config = dict(
    num_key_value_heads=9,
    intermediate_size=1024,
    vocab_size=32000,
    norm='rmsnorm',
    bias='none',
    tie_word_embeddings=True,
    init_std_down=0.00394,
    lr_head=0.0053,
    warmup_steps=200,
    doc_mask=False,
    train_tokens=523400000,
    dataset='wikipedia_en',
)
MLP neurons of a small language model. Each row is named by its layer, matrix (gate and up: input weights) and neuron, and shows model dimensions 0-127. Each number is 128 + 24 x the weight over its row's rms, rounded and kept within 0 to 255. Numbers have three digits each. A neuron's up and down rows have the sign that makes its largest values positive.
A block is one neuron, or neurons of one layer that tend to fire together. After each block is what it responds to, as a language model described it from the Wikipedia text at the highest values.

L9.gate155:082109133154146143126112151129128127187118087113105141134146082145129172139111085149099112176153155130125091122113136119155104154112095145146170113131121170112117157114113130130143129098140106148125141131147122172119104129115127143126141133147118108157131146092167138132101116117121084132125091114128127155089106186131135118129081150140128159126139164131158137139156096136142110140115
L9.up155:082161146114168117136107145147127161145119180104153098120116164111139146111156143108106092140167150121113126146116127107127159107139112134157135124201119161137195118089122105136131108167084137143124105122119119139127137112151125133121087127092120128110129132099148122111134111142162167111140101128143134133118121173136062129147101145110140139125090158147128128144120120105161116121109
L9.gate420:116107165092133103108141137114100140150120114096114123126144172083114129130078109177136133137127161127162142139145109126177133171135086173180122084129110106130100144104186116142105129169162113100116150120124175119114132146138079136158149124105108113151127105131126121133111156109134114133108121132126156169136136163101140093121155144092103114143130170143154137125134130151157072143134
L9.up420:095133095125157128148110103134149119157139107085112130148110071122126130119112149157128151139145163113158116125163113111109132139168079101167131115093136115123146107104160133142132088125132081140146134104186136158099157142156119103125116134136155118095149114132102186153145122131160147063117185123120129104100105127113144069126143128104117102091152133166136160152107132098137099152155
L9.gate514:166108148155107161149151139141136087096133131174163108118133128156138104129156126176129092156117136119111161132124184123145127145095157129139125143105174123124124154154147147189109161107152103139119109129162175092146086115140085146093138144162115101133160099146143180128110146107122113130125114165110149143119126129103139123155145093163107106120099099140106152138129124126149155100151
L9.up514:165137129132074081111148130156134100161123148154171052164140118104110132143115154175109139165133120095075118139145152105172126115146101115114143159130136133138112141142103118114104148135164108100132140126117110130179149145124096102077065148154167151095160112106143105142119095136135160131133127109147176142096167137123127127143111142130137114171126158122154139113192097104106134089139
L9.gate624:123148122126149116096133127195136150107138104135127128150137113139133139134138133122131158144120142126121160153115123142108117133107154127161145095118122126156085084128166140143125121109160142151123153094112131162154146154135168145146160145144109128100139143160144092150140117116128094149123125133111144129116138118105167113118159120162117144130088085098119126170135156135158116127126
L9.up624:189131130126127151125122107186070098136085076115114131155113133107126118098176125082153157148142108126139117100158106160100059127127124125093139090118148173113111110120108147137136094100125146120167095104102132134120121151139112133159117121162125134123106122099121138125111104131132142149073146160132151158123152128130146118158120147101130140099120123149123117113101182110118167112131
L9.gate648:102128124140141126171129117157117185127137154114113115112066159115102159099133144128118123118104161116093119109134137123155148135096107124104111140148169091139123121110142106154140094148122132086140121118145133100136160134131148143128152126131130073144124111125122116101133158109143098133122111126150163126118170142127099092089091113139135123098105152111185119165145122102081144156110
L9.up648:131135187101120105119150145134156108129138119109160144126136124102101056123101152110156119114153126132076127143108155105139152158137120145119144099124108132160135129106116141115103103095170137139117164147122125143111119149133103112135124164111122101124109106132111143104130109131174136108137111156136132133073169134121120167154133170112151144117126123112151168097179115111127124125144
L9.gate746:127110129110110143140084145153150140154132116127152165118107057079124163169094110116163121127132101136135202117149131092096131124138134141133136115120156155151117051126126119136127146131109138127113150151092100173140114153146125105135133094121143150095113134171099143144106094080188153122094137102136129120083084098078069121136114113140089089148128142173134129128142131110139071167140
L9.up746:126144168113106143146112145155145180136128126159107130091126106118151125098087114125104104148117122148111117150114151146152076123118083104142096101116122109149125143113134094132068079158129129105158100130113093141142137131122145129128169154095123115030167095170131151109086157150123137127126140108124140167064125137127121122137116111151121087065116127141115097113141125117158147117078
L9.gate795:129100148128149101132057159115146117134084127088123126109112163153126152147116136152130056151126119135141152085160129127102133158093121144122104148128092119128163162128144137137126137112106085135125111141122149098144153111134072201138104120148121088155099120133134110099130113152158134121132166090123114147136143162120124092106152132136120110167087121166095172144163165140132145139119
L9.up795:129118126092137141138120076085155135164155142154085097130132104131132096140124149100126138157104108113100153103085110131104145154108148129138100133115097127145131170123134128145080123120107152128134175171168111088176114115154151154162105168111127116119117099130138120128151160115136109132149118126138127137150165117138087171105119112154155118138131131118172107106185158129134120101127
L9.gate819:070097132087117113151128118148123175135124150156118125116107090126168145113124100150130137083106143121133137139128115161122171108113147149145171122159098151121145127163147123131129076098129109078166163149167080143156154154120139159145122127156152128107086144072133135123103146102108120156108195108099124164123111146130144131141132110132158138116118072144144160125172084075114128136124
L9.up819:135111165119108124119149164157143129113128126174116151118088106072125161144148124124127108131140132151154118084151139119175117125143125086164151094175096139148169111142122155052130143073152118091153151126141123140119147180159132161095096128136182139129133137126135123122093157079153125142096133138133155179140138130119124111106156086109116133115095123150101130096160086096130083133105
Description: Four-digit year tokens, mostly opening table rows after a pipe or ending date ranges, e.g. | 1964 |, (1972–Present), Powell, 1980.

L9.gate61:106161146122084157132140068128141109151119117128126153126143131144106140127139095132156120138139133124104140121129149153137138129116159131187090119160152143139083159130130148093116132098148145145132110146068127145118119130155145113106145127108171125121119140084141155099132125173115107094154107109116107118141139138137093154176161125203141131120086139134152148109134119115116112170123
L9.up61:095121139084159132123152124149130073096203129140108131136161143146103142119137182105148126130173113088134126096151115109126094129152146117129126129148179119113132137084144135148140105126158175118130137128093125162103119141137156141171141149104090142144127106121117161161128149151145160137113144126116122119190096121161119131183094130096171130112118128152116163126127149140134110161149
L9.gate328:108150098142133122149165130128153151118146142140133143151141140167130120119113161129155087126132120108142120168160111128145131143134130127106112081142131136119094105148107130136123100109132136129124089117115128175135126076173143144115148098097144147136148135129116138139105127143096131113138136147119162157148133080094116109102152123114169102145133136166121126108107097152132133128099
L9.up328:115096133165158107146070133172136132151134134115103145134153136142083124100127142095089113198119095152166155160128180143109145141127123131135138110191090156140089115152155108145185111143124120124146157120132108145129160110142101109112127107085146119108169128110129147130130101129142131106112165147098142130146142124038133175100146132100141147129168147077154153174150103120193119113152
L9.gate375:142166161141109158126136112171112128103122124150142094113173108136168127175134135142112149150133154131132122184167114113137136131155158102155100111140122137102130139086128147114162140097124134064115126175108129146101158114131147139096090136130131077172130154146154131129098117115160114121130126122147132105175123108134102143081140159144136114122110113159132081113155138109123133093113
L9.up375:119135145128186123173074119128128144135112092131110124183150138113159168196120107102158166087145098064138185150139115154111149136181126137122118132128106127117089141131103082078134128161165106121087110183148107129168146091121124094136118132110141115124123139128125139099108127092186106123149136140157127127140146130103108141131121144178144109139115133123132092106104113113148121138112
L9.gate450:141145099122128099171132142104091105129139160123074146131152117132142121120130186146113084139091126117155087155106128155148126110158143090106109099146116136157115148098179108113105086115121098077141132110148130136110144162128090105169131115090137138133110115118147119108126139124113102118126112085115116171144140065095119145082132138151118116126157168094163154146093126092100116132139
L9.up450:102148174124157104120106152128144115125151125099095138180131130166095091166141174147173139147110077163147108116091145130147104119180145100159119103153135126193136130126129162118124086128143130131176139132134139148131154114141121131111129099133127104145126105106118083141159130091132124137130103130105102149121187139139153139117111088141126098089122150121126115130130129135124109118141
L9.gate516:151112155126133153119133095146133137156135100167154102144142111124115112148158114145153056117095079136120170143118134119095117132088144119130097128092149168097102112176130176141140117082100151128172120124130083142100127165122116152117141149108162128077110141116130151101138132107103093137100153122153107115140092142057122219094131106105137078123084080167135119134099089114117123103123
L9.up516:152166131122122064130134119133110106124130130105136174159125110120180124084154151113115109166137155132136084096152119117135112141134096141135134154113127108106118156112138129106130122114166143153107094142066126113131154107138149146137115133140124139123120096126101159141129135145167122116142143109123255100137092130245128125157199145165138158148136120136164103116118127090182122141132
L9.gate701:133131158147155121138119099144086159134135094119078110169164120125101131151127135149148144143147115156100127128094106122103128148097126124125096132081108144096110121121143136137128127099112179148156113105115133140136154096146115133144099143143153118081116151099152157130156122147125105161107154125109093118160080107074121145111155112121146112082102064127132135137120111146086104145121
L9.up701:108122125116139110151100144164136077087139105144113111146159137122114112160149129150142116173149126157084119149092106165146102169173157109127121126116092124109106137122173121098115102090090134111146103134084122118105117071133094128129085095159158138127142073116136168134151119127101124141101143102114115140148121102106109144100162149135114126113104104113194117163100084169131079144140
L9.gate805:103112104150156109111117090141130164118125151128142123095106145113111056101144170117149166130133152128088089146153144078122122139135130163112127130116139125196140120160108145152082109143144188126149148138119144115130108113115141126118134127133166118141175140095138117102122086124125094117118127129146137139132103116086143130132170104115107097130111133131129146177125179118078118098129
L9.up805:116087136113112074152139123182129155113120127132105095112120145158165156098085119128119099126100141113123110120142160117147082127112098110126120135203099132157163110124161118141142140187120124145126124092112101129143117092158147170143100122136105163102128151169150128096111114101127156151125109123123113150119155088113103131152159092163126119149148125093166100176114118115087145113153
L9.gate955:105129122152170125131090106126123119132157119142125104102140142117132173171126112141174142196069146156112141129139141144134155129151137082091117177127137141122123125151140162115160132127116161108085158107141130139112146058132131154140146096116167120120155146173121143139169117128104121116062152115119116188153114146108154140130121128141152110110137110108106132142138159127102132129089
L9.up955:113177141142139117138108089177086078169162147118109126101131135159118115121164166140133126170171150149141118137119133109137158107187144124136111107086087101120144116129130144125133111130126099109116136144129143115097133132144147164112109139105163107096141130140149163140152106090159171107109174105138177156127149069122135125130087112108141118124133123139138130141146131163124137129129
Description: Fires on a lone "s"/"S" token that begins a word split into pieces, e.g. s|ymmetry, s|ize, S|cent, S|kowhegan; also other word-start fragments (Sz, Past, in).

L11.gate377:108098167117156110101150129150080134102151122122105132110141096111110084154145140112155128127125141165175153179141150111114111159160134084117132118126131132132127105105124167170136160135120182102102144145130110120106112117158137155116155121082131113125089094099150105130148116100128131131096143126122139175109153145135103110134125106138088138129102174175109141146161139134140078141090
L11.up377:137124132128147152152140185131082112117099144109126119121125121117126131148081108140177152177100134115142072170121149105098120112114124170161155105159130139096155149071146133143126135161142139127125119073157147150141125117101103154080149157130124100098145170127085128153108149143116131093145077112134133112085190100114122135115145085125165123120112133111171144111157155130137088156159
Description: Middle pieces of names, numbers and dates, e.g. a name's second piece (Lun-s-ford), thousands commas (1,751), months before a day number, CJK bytes.

L8.gate204:149147137152188091105077087125135126202164117127123125148156147128128148140169162144148163148107143168171110125114151131160143128130093095130158135133119145133142101127120121132156129115177124144096164147114161117164121119213128133145152130086115140160161128104099099113102151111089138098129087155102083128128109055132103119133108090087159112124115120087118160138112103174178148129108
L8.up204:160124136107181101145133086095111137155133116154142144116151123158151097098118161164120125163115129136158127127128144113154184142164155122090140151146133191140105124144125118115144122098121147144092160152128141148105130066180167107113152140106111109117125153120125118102122152127127135131112149118121099128128096115093103149107118110136185099139102152093117158155128125143139125150082
L8.gate251:153134116157164152145098071121099126126151135162163122148194167172117097137114150081137148129122179118169123095130094151086118170101105165116115119124175121170150174140128132109138177132105166160112115141133148138158155114145111113175125166121117127122105105115151129138124097107107117155130146141109119148089186108104079099120138125104091121142133112133160124128120148119113141116138
L8.up251:170116136135152133148162169129131146161117091137145171119138091069130125135145082145141125126151119141129123145123160150131173117138111136098159122148162111134110185191119145119151127115156132152063106146135113148112166112146159110134127122130151147122150114161081125103107150128111157128130057115157125166136163132121098143144131112088104129138096084114156153128091089106112134147105
L8.gate266:117134139117174160141128140145151123112126118158149141136135131113128117154132074150154105121105134157122116091114149119073143112152127157102144116126124157128108119106151174093138131116134134132121139125134075140166096099083118089087104130084166165141138140090103137141143118080123155138106098113107132157132154085152086135137152123149112138118110116075146136127120091153112107126142
L8.up266:145192115117123102146131119114186110145112103099118138133172163144141167092144142120140123173118140139148147134135131145149125134123130104089142121131119142124124131105147153122107105137102139138145111128132142153140111136157066113160137155106112134123140134113140112103079131133151146130128132153127148101106090114053145122120078148110119169096174119174151134144127095143137148111118
L8.gate532:117091127131118114138157127096113088111167186087125167089164110163125146128146122123122120184125117157131102094124177120118136116114123159079147120098104144113127103129147172111138151128129164113147150119141115140141112135145148110072117111123160128110153122129056139125170159139107118093129105104091153134112135194140146134185141114159096101120136099141136125139160137170139146131115
L8.up532:138135089155153121085154139136099138149125084136120093146119078164128160145137132098126113164175119137185134154115120164098072114148128121137148119137135135121139126109143182097095130112120151134118125119184117106117143133119124138120117120091135144135119124128150160120153105113137097143098119117175095151138117166110138139171117139120113135163087096149131093131104127134126116102111
L8.gate869:173124119133120156119116106172157086150134079128130158164157171131125120107162100102157092151138159149148111116135147152157096169134145112124140169144128159123144147138149102099127135138115138113116136172141122101146150155140106118124129199068160150124121137097113125132142159137087159125123073116137073130088110122127181120130109144137134069136117126116132151124073092112136114115114
L8.up869:129117151125150085155156147157103122149106128160153133114132121119139126127125127137133112142084152102131111148110155078119097132144115131128152172122146096116134155140114122173100155172139142146106139147168112123111117077142153090138102140113147124111125101142156126129138101121150130149113108119111121142140143109112112138160185083114132081122129129128118107149113140140133099117172
L8.gate919:132088148119133120121154107135117141082120124140122081132152142181083146125084152114142107110149171096133156121114128078140142128125147143092135104107139107151124120114100128093129110107106124140152142105116154078084126146121114191107143109136119141113094110086112167132134115134133124165102126122115085133127113127115113139123130113152117138070155147111145150110157119142138114129115
L8.up919:117168062150132162120116140157147103159102175160144159155146105139107171178132121089116146135113145136128130086152128146134133079121143166155144133129147145117112087122134145109137130134136147149101102153175133109179136135109198116073088163156119163148149105141149133057128130167119142104117112133087129146117136135112139121134141120112089137080120094121116115121097113135151097106066
L8.gate974:155132139118106154168111134128144123107128134141124114101133170129125129079163139148117123111167073147119149141136124152116099104143099120145187148135145114099128141127121140132118128081112127138124158147125133127092189132135099112135114106132146158173116170123114131086074106103099168093099120125136153117127126101053145123186110115120134118120136113138127151092108112179111140131138
L8.up974:105147124093119148132141136121118117139193104134092138123092097137128106126132139127114093094125119134140120106152113150062099153127143143134121119156146155103169144108120133086141108141113189126108109171153156087131144144132132112137157106058070145134125124156127133128121096149134135119135085121148114119123075184117153101138101090150105124146116147131135137107129103129148143129117
L8.gate975:134163136106113119106159127148095105137147137148095127103156136178108121167175137149134093147162134137162112157134145165123165128091106143127130123152146129093137133142147154099133135153142123109115125129090128139101150119116137131111122140148164120164096088095127126119148130076158100091164117131110119108121205123072144157117104115146159093121094114093130145129119106105163112092156
L8.up975:089135128128153114127111114130110119100102157129104119143114140103104105121120143150161129128126097159149155164115112161131151121142117137108058156139155113132125134092123129099162156147122161119152137152133111087100117078088096112121121148085157100172163088147119148095115105116139121123094149126188160129162106107123151163104127138158109136130135118084094147108116119142155061141096
Description: A lone capital letter beginning a proper name, code or acronym that splits into pieces, often in lists, tables or cast lines (G in Grumman, K in Kwon, C in CQC-6).

L9.gate165:126139202134089142118106111149104128141153116170135115138120098162122084125157151142130124142093147091131146115119114149125097148114144162149082126123129090146133128119158094163117109108117126114132129105120115126114143128133184149118136148126137137091141158095096124093121126145117122120128144142056128203118111119120141061128117092120135133136130101120116174167141119129107164097145
L9.up165:153109158151143143111150125117139139149124132080150124099183118151144096134136126169121150155143126110087121120134140120165109099150144097149157111119110113131153121113136175154104125132102110136146087113147134092116103135098099108114134173117112129103112179124128159144154132105140144081174085116146129112118133120125154097133056129125094097127132112081105136140137127147144082178100
L9.gate212:119127149099105141122115147174117135159139121131166144150096132134113111143090112151139153129134089126124150157175136123143123114114101128169128111176141163115089117105148116156172123112113148123130106081122128138130117096121118153111134106108111113087099102129134128181097138123123123125113141112122125130141158122125132072138091124108121149095118124148114128126101125115133122141153
L9.up212:108098154179143155112139147106127130119120140117156173078133146113159117125131127088147151135118117149128157114129108135138110147100116094107176113144135121145112136097113129137159120096142166116138152121126099124057102143114139139144125142138102100090132101161108138108112114159098109111195158108166144146113116135102114151108139129126138076143108115133120084119087155119084103122112
L9.gate396:128158158142135111120106127133091096076113168125155125138115141123106111134116152134116142133152125110148097109182045099154123140145108135109150184138121131130104089118157127149112091125058153123109091083152146172095102145145100164111094117099141134113151135133099129131160119131113139095159139167149133151121121106107120108140073119121116084130134123136120130099141111121134123155174
L9.up396:109122142132104139166108189100085064151155150108086140130149086114146080172078095127117091091121133148131152122155144153133129137103117076160101152106137142122173150128129142146145135113120095117131110081140113133070127121119179145136147144118145118084154118115106089169091179121120105070122146126080127158148101083138133174136101160157136134128178139093121115163114143142146126127109
L9.gate452:124135135107138142169121130168137121133161152067116147118146119180124115175103115138096100116117130142103136143126121119143071148134106111123100110126155075166144130085161162157114138113125124124144125088164119126108091135177145140100087166116122157079133164122145146151079125096146128152086142114137131142102127110124157119142131142122101122090111100151103121096112079147117124118128
L9.up452:124131122113130082112165144147140140103144123097133135109145127180131109132124070138094136117127107084148117143120127151127144125096101111137087108100095160130153131138144158118103132119125134117108101107206117112137109096144145146080114124122170116144125148100134148114161150141119152166090143138101110120116140064084147120137117145147126098143142133137125140140160121127140177149174
L9.gate569:140116112149116085085081155110136153151122136114126133130105162169102112161140144129161104150106154109103128113127135139111101149134089086081135100079130126145102147104136139113128119127148114107107164119123135107134086095102083142143157131139165182119125180078118157180115102077113122083123148124139107147122129110139100082140108146152137108113134100140132119140117127113129156134128
L9.up569:159150175116125125118125128123086075124149118131146123190110103117119104147116146136164110131108135151110138148187156125122105139153139073184108176117073151118150106119104132149126088147117147100111119130117126157132135133127126160111179093095119138123135142143140148133115145115125163116138119125094114148134071109120104134161122137118129142111128113125155123133131119129177141155101
L9.gate683:141153116128116152132110117117068107178150137125124158131095124098121084118097082142115123156141145128133153112150156131138143086122077099128147135104139109135115120132171207132159083160098178150151096087141142144149122158134135134136167110109121146112117102128136092141143129078154121121092110084125091131134106117103156153151122147128151153104141144132136109163127115134130140093120
L9.up683:140114128141153108117133108121069125170119144096136126158085156130115085112127118118138090160100114122158126145115104133143111113113103104122131171077149116134105138104168203117135102071100154129136085099160110134119096131109125108091145107099112149142138143120131124135134148136113118118082142100132103141127106138126171178157133149103135136138141136150140124132147147149132136111131
L9.gate871:105146156169124114109141169171096123089101124117129125160149111121136081147143101107119072135149085104097102159135118102178100146163124127109149123097067113148139155063127146093123142156103155135128098129158145105120077119139150139126094145081119124083147124111130108094121123138128128113136154118156115143127113115195105155102111162137121121109096136093130133159189090155121138152137
L9.up871:117106143134122107162151132105136121154170153134102127123091163125147140163144113146128090158139117209106109134179127126113094163111149137124115117129127155075126120118130137144123157113129143124076121070129103104090140127098135153152164136140136155109122141108146108117129140111159129099136128120110133132145160114127192113158129144137111131124134113142142108137106136098088115161115
L9.gate991:139073129119162128132154123163113134152177102100130131140139113162112082164154120133124127138145138158137151127150106168149092140087119110101155123157120101136151143090111175167139100113114154108112119080154127164102112075145126161121141117066162091073122151116098084136152141128084087109116150119113106173157130145127109137143139118152127107092138149095109152131121148158140127171117
L9.up991:161089141126140107162150123140097081149145139109105179134110122138145117159145145174148170121129156109133103144143123150128137173093121087115140122136110155125183161109101143165134087130158138128138127111108143104106112115106143137123145119108167063107125107090110110111129129139090147121121123150111153154117125072145124115141150128149108110115151146131114166130132135122119121153113
Description: Word pieces, first names and leading digits that open or sit mid-way through a longer name, number or date, e.g. Nessel(rode), Sharon (Lawrence), 453(,)433.

L11.gate149:119177169141152108142129116109136150097164134111076154108165147135173116140162117121085128135161132125171092140142145149155128153128152063104133096149099110102117117114148144084112110150123172123124113117128107110132119124153129151132121172100146107121156096104110137090122171125153112157137100131133127159149129136115180115122136064090105145147124117153152097140167133106151126095137
L11.up149:112147133161108140132069162085131111126168078126108136136124158147146161116118111152110111107135102115127139181084135150105171145175146134073152089127169135103151136127133131128116141119127131101163133154123086147113145093140106096150115136072120107149173110094135133135124143133130138137084101150127137157143153137153116124088128145118117114119104168141114115149151138146126128140125
Description: First-piece tokens of names or words split into pieces, mostly capital S or G in lists and tables (Squanto, SNK, Slap), plus mid-word pieces (dis-su-ade, Cent-en-ary) and table pipes.

L11.gate67:113149155153133121144136144120087130167121130104123146157130186170127128140118135122147164125107165132087130117165120082074089164129117126159148114116154149129110142130163092152171112136104140123169126114055136169115121132113075090108148141109119139108176111087141122172126144165094149147123184110151153094110137103071152116096103094133117113131093139137120129123120138172121152170118
L11.up67:127124130105103142118150135116128145140097134121112089175115138126117142139131139139100170133161130146127139133141149119096152136134086100187140130108150115148098104096156118154112163080154113104165156111126119138109084117109115114155120112130109130143152087122112119118148109109144104105165084115140026137104151124116129133112138147115132141094103095138149144098131149147105161146170
Description: The value inside a Wikipedia table cell just before its closing pipe, mostly numbers, years ending dates, or column headers, e.g. 0, 2002, Silver.

L8.gate30:112110126154133147127118151160153136157140161192114155122098120098113132073124138129137116139144098138090121195102131089145098141168122114127097114112132125152156150149115102108135091151133101125117117118130134133101144089152128105143105114131130109101134116102139117128136153118128128155133157134113103143115188133115138125080160085128061143153105134183132133129129141139119108142091
L8.up30:135128130146107151126124134131144087141134110096144135086135097122114108137112132098150110110114110094143111146107126098138124125098112104103145123095108154108118184133136108080135102118129123143101155144099127106127103150157092108141125137100082132157054109141137094129168142149096128137104111115176158132119160158119124158107130101156125117124149118097114132105128112134132105131103
L8.gate406:091113124135090138157101135124133122111124095146154100144117096100124094141132099138146139144125168097163147144144095130116082184139143133128113145101126111128132174133130119123131093099121153103182084129141123132181132106132156152087150138125139133074135126137137088149138101126122094118117147125128120125132140159171102103094089105166110111129112147124138179125182106090127093125138
L8.up406:131126132094096127187125111167129133130093113157168123125111121105109146132108094155148133134101143083123095112124085134099078137114131141152140116115112098134118117128139101119134116145141123137140110122100162110128135131164107089130112124056113092129123094143110133116147167129113121099150117151111142090137168144131089135104091096130109121153151139125130157104134137122114072120102
L8.gate557:108159162102098139158135149150177155137158152103157113102106117097081151096115093120130155114103149106132113102176115114139140117137114112121148121118146145106126145136117139094138162158163136084137136126166163124131115157122133152172139129106146128088118125132099089109119137109092091123107102106128176144170131133104143083128122140104113144113149098113142169068143172150148088120152
L8.up557:119139138134083147134116181143135109092148077159122121122142119122135124083102069145102146158102133130126139119143153111147132127106117101117120106142096100106088138125090133135094132188144148145132091146113159128106129166124121127158099151157077101097093172117154123164089108153134133140159175076133124148116173126105108091193124162154087157126140143121151121112161113113136107139134
L8.gate758:113157138124085120106128113127142117123141128130132114127136082139165152115146084121099114171110163141101115149157108107103128157100144100089128133119145113132121126139143120161139165154164137152116165117122153133153164133128154124124163084156122109140146150138138096145097121110155117080146150134124170097126140096088119142125132141168112149097104120086124120089154204128086149128143
L8.up758:095092111118162151153154136136097130157136134136129147171130136130125108111137135131148154143127144123139122109152151123120144126163133156142118106139135089144160135085155175121170157098108144139153107127103154144172101172099141152121134144098135119077134169117111078139127134139184149166067144081136100133114130138169119110123128160120125132151154126113095099121166086160158115145169
L8.gate880:135152170126131122123093102179125152134085098170127147108120097106119124149115118162155150139113136152124154141147171142116111166095153127144176103155140109162153128149141144146130133108099109172124100153146169146134167169131143137104130118061103105147107118079117142096077134127121103116079129129110096126135120121132144118117161120133118126142119129123127123119107072170131132155128
L8.up880:145157094109147077152122108123140116144116150148143097100098143181087150155087187165116149127164145140137124153124134124154116116070122082132117112142158126149150114147120138150153150173133122126079181127125138126102113152113094130125093047082117135154111060140130154099124129140145133182124108144088129118134130133112127156148138137201165110138140144120104116113120125139125134118112
L8.gate953:142139118140134132121111162147111130090112116163101108163150142140164174121112168104075089141113145136137109154138108118131070145097153152142126127182125137103091160115112100142139125109151104144095129081107131138111130130110087181151128144100118131118135088111147109137128133140168146124136159120111103154140073144060141145100114115141103134138135075084176109121125070109110095154153
L8.up953:117138137138136096131162133136098094060113096098099171146093122153097119147129100164140119120144117143130146136153091193105121147134084188161088062157130170181120128109142139096153107142167113140155124097146159117111148115158130129125116121148118138134113133058139112110113163126129136126107134102128078131107101102115133104127193176117147131191116137180116104115149115138141136130101
L8.gate963:121158115129158176108153079170095173096097121139136157137131166109119157121126112137130132142118083118148163114125133138115132127138112143145102103128129137139142152113130146105133110108175129188111116152147146124159135155115118155158122164163106178136116083144139083180184115109120151127111138160131098141088139154117184145123124148126116133136130115171145111135131112112131119132135
L8.up963:156126099091130115117117060131120141117141089118092118138128101119145131186166133116134145147163129131088131134137123142103108154124104126160149114155096129110081141109106161122147083148102110106137109130157144162143143165132148135128132112097136119105137076077140132161129146143126130121128149126131103126110192124153189132095155108141113159129140191106132118112124129110096144107113
L8.gate968:149132153142095114077107153152152126094115122178132071163169125114117142155142131112112080125130138127154133121139067120172060131129113172139124145110133152105119128135127148166142112179081135172181094161136133127120119124118145132139181116141100135131135143149118140055129138147121100150109128116143089142149121107091097091120133114128118152126117141136121156112114074095133102124109
L8.up968:123133090127151112105141130107124157119093120137119127150125117133136106126157082130096082124131142106135145151127094167165080129120105145126128104144104119124136138138141133157156115114111161146148158151096083070108120145132125115089128126136111143125149131118132139088123120106144105162085126128149096130104119141118134152145204140116089107134120131126140108086146115067121081152126
Description: Year numbers like 1985, 2008, 1994 in dates, table cells, list entries, and from-to ranges, strongest after pipes or dashes.